Weights of a small transformer language model.
Training: a variant of Muon for these matrices, 207M tokens, 6923 steps.
MLP neurons of a small language model. Each row is named by its layer, matrix (up: input weights; down: output weights) and neuron, and shows model dimensions 0-159. Each number is 500 + 40 x the weight over its row's rms, rounded and kept within 0 to 999. Numbers have three digits each.
After each neuron's rows, "fires in" lists the words (lower case) most often at its 100 highest values on Wikipedia text that the model never trained on.

L10.up223:482501565512477462528488529514453515416553543573502491454480495550464449477488549540486531539491499461490471532563455520565507465527496504521504536494493487499438520446475499507547558535447563502446534581459505494480550497516450519572518566435467465386484467498508470455567462479524486454494479537479435461430479516479551551474517525485496515549512457498563559446537425465518386484533500456493450529551566559527456532499533572574478423518488487456535497515468471456562506493519459
L10.down223:502514507444564554501493476525488517548492534449454557437545543497502504485515461387556503557473497536502534546448501466542539477530522547511540435479514527480547462504582565581530505449496505519518510491467462435510526497559477422522550513465491440553499503534516479472519423529474552522465511415471464525497513444484551573514525538514463560419541564503453495540475458494484501501511449480470443527498523489553495497492470470440447467591456521416534532438400515529451557489489531
fires in: "have", "with", "had", "has", "having"

L4.up496:560590540441414480459522493580537518468474489518522411501487410535461495520503571523469545456455467471475507510530502529466464485536557502533524482527448474467523515571515448422440524475458482559506513500479405489476425541512523494506533512492502516468535543489499473516505566563485474489519507562493439550478491534528532552512499525506440477494573507463507565512480460491511525474587525452502505544472563496581523496516492504474531505527442443509523444471477539454518464595434379
L4.down496:467562449539460472488492549486529526515504448519488503437522522579479482518533506573470486466479487514454456554490545586460502537462419383506425569553540544503508469412514485521474490459505484515516553540447509482469497504533566424407550515528480518489526429502496535520552507481533486462556479491586512464455524509452508470520506467514450552473479486566542503556479557481502519544452553460449557478499457498492518465537524540462460452498524464518554470449600484458549485474567453
fires in: "were", "all", "every", "was", "for", "everyone"

L2.up272:580529497545458572488501518538490557467472470526562517485566480462543480507579526480486470476534546511546490488439452489492534534488506548533554472598510489470523520418457491513523580544535474474435490513512522509492469495453517534484522477510477566461434493478436483449483473455424492531493475465413507454484467518411476475477583542383490500577494550466496544435573468508499534465527477506528544425514414541435497518561517461503494576540492510517481481477573526500505474489499538
L2.down272:490506519486426558480527526543502513508495519550431487486491477398527445483498476503556554513494504417475512465473449474500563525590575470497521490476497485495585463432485537492521547568526536515486484541504556512449503472462570572480519503523522455447487514451441567474516495477525574520466551458406541509438528501456454473520560536475485453535499531467458548496531455498559489484508535397545583449489453492508485522481535494503471604545496485495471557471443519488458418476471525
fires in: "at", "received", "gave", "earned", "holds", "attended"

L4.up83:488514571541533458593427555512434484433508503526533494472506496506473498517515477529494499532437450512476436543484473546487465493509450501496429467556547495501482496484590523545493520525539482497465530489522502464501528485499582480440521535421507521474484527487475524477560441480545451540551504495538512458494452493439522543516477446529464489383512519451442517436544610527552475526514523492488529552424441504509518491454507558509507528458525457362492479474503539532493587552431500
L4.down83:438545517491437406548487492494461553552498493489584423495464468489456527473492566548497504478502444549552519529521506521437508484553518525480508526543573511509445489474557553479461487561517552491516459556475474537515441438506450535509533515480498473483473509426411518507509528440488436565541533577523520446480494452495479538500461509543512546537497512472590501455517519405528458511540509545506425435562503522529499559504543408450566502566484456453477545510508450484444502496466524
fires in: "which", "c", "while", "there", "alone", "by"

L2.up372:514505514406514486568468509472502487477415531522439512494468516468446498467467512467505465539474479562528564490555502499525506540431463528506517508556472464457494462535555586554539494487562462502496519505476475423483525502549508512555495455471529550550491502510523497500529524534495522443453484434515496502481528586491445468491476550461483553515522571517483424562542452525592478481532472526507506436422428583409503551584416490557438472489546464465461437558475515516492518512543492
L2.down372:538492495528476486552465518498492522550489507518493551491510469548455553537481467464469432535530521520568513470511492426460497521485441486434511451493501534545557566497490581586483484513547434493517512491480522546460461447484482483549461465483585481535445501458454480515514507511454520539491448520533526579521436523487523602465477473437505528534511499491570518524503513531492417531538399535503423404421496517588482485478420474517559520533518452519504474507444416506564502467552492
fires in: "played", "up", "plays", "playing"

L9.up37:553481444492531527605476482530471545477577498555526538451507459532489478492472478503469494455503491446481517559512452420468476457565517532574447529534544456477460426486557520452488479528532484511463488514579488444471481523461457440533479467515544471538439454525456527536547469472531536520528532525492527471533488576420548483538478575534499461546492506417581547509541464552545512461497517485440564603447470539528485511493523485468451418491528439491531517437554490512438509504496521
L9.down37:523492540525424502445525459461559565447569485525458508475514544597550436538527552469527481459477557450498464469436413514463550537476507502571524471470484576533456539556476447520557446469516493522549521531434495531487538519489474498511443510508464355484481495533505521555457442472410487533470514513590443494534507472540486426502525538410455539506453506465531438483504474510529497526505431507554536510488533484473581475500535488558511507503484503555491463507476495517496531495530513
fires in: "at", "by"

L2.up635:494544521504487470556546441504490419473581497537515540481507518488518575414539490512493527530472541509490550583497488459526553516460471484549491523480498491538559489514421536509459484502489487499550496580523485494475499525544471429469448490455533555529507488511468466517558491461483542513502585512602504478539552447473449525455409547580519511518452465541510539552529510472527424461508502465448417447470454483414439489574492501473498519562495471500493483564482510424434526450541445
L2.down635:480528492481481575416515538538508553567514493452476532468513510493564578522518524524502530535562537496546534475500528486528499463551503490481514381534533496431410556466454447483538476472416485533523492501509521482525448523501483457522548483512507499508498474506440423610453562488513573475510466490540475469511488463509404503468444464501459523459530496512523524539461515488519542489522526529494414488420467499516530562488460492458538456549545523517469545524463530556388453423503442
fires in: "she", "home", "water", "out", "goal"

L2.up605:476495440534507500555554519545423502508495517517553565490454510548484567516505532405526619453447450535506541433480482533500480490520557590522481526430517537506476507476527478539511483585489530506432525544494494418470542523504541524488522558510455471492480493476464469479447462498559478502529574535455474499444526448474517485512567582499418460494473432436503585493413535488476511478565545510458463504517460526490485452531480488546523487556465444476497451492509550559437521539504490
L2.down605:432452491485506514545521497503448431463556509554504572483457571559526484562509510478446546456413551499507466457447575575498491416541492460525510556529473477480547498510494511502560531507494497463435441560497450482477562442494467499550479489482506447541445505490487526496396509466566479479482505492534490476487418429540520575454557502468463453467524466551451493500512447529540456471497497524523493507544481547449581498503521535521526519520518555572533434479456496495495598506568537
fires in: "some", "none", "someone", "house", "john"

L4.up440:533487550567451491491514468553523404477550385475378511524476473521469513473528531448462531461518483582452511478529490544473504474524472425478502498483541488560501482482515488477483504470490501472500514503472448522465520564490515485551460580524509530510475480519502534477478507523569587487486516547502517525515586515469485555514485586472454482461481510538542479450415538545393478441558472468476485518552579504455532495576484535547484491520450458423476520517459487547461577554529500
L4.down440:484428561494457533491527484507492465500544482450441481488467423500503472515528466442490553505426494509494497497527501570511490426492547452528496577535538495528533509524512474474509417598467466455508489454487474562540496505512517557548400498520445478501597571482466526435576537467546529541493542534556489556479534481536491546531484477479445499503508453528468537499456409557570471496602475498514465468517480500500540507530446474496560523484448460476387533484509534449474516515559475
fires in: "other", "many", "all", "some", "were"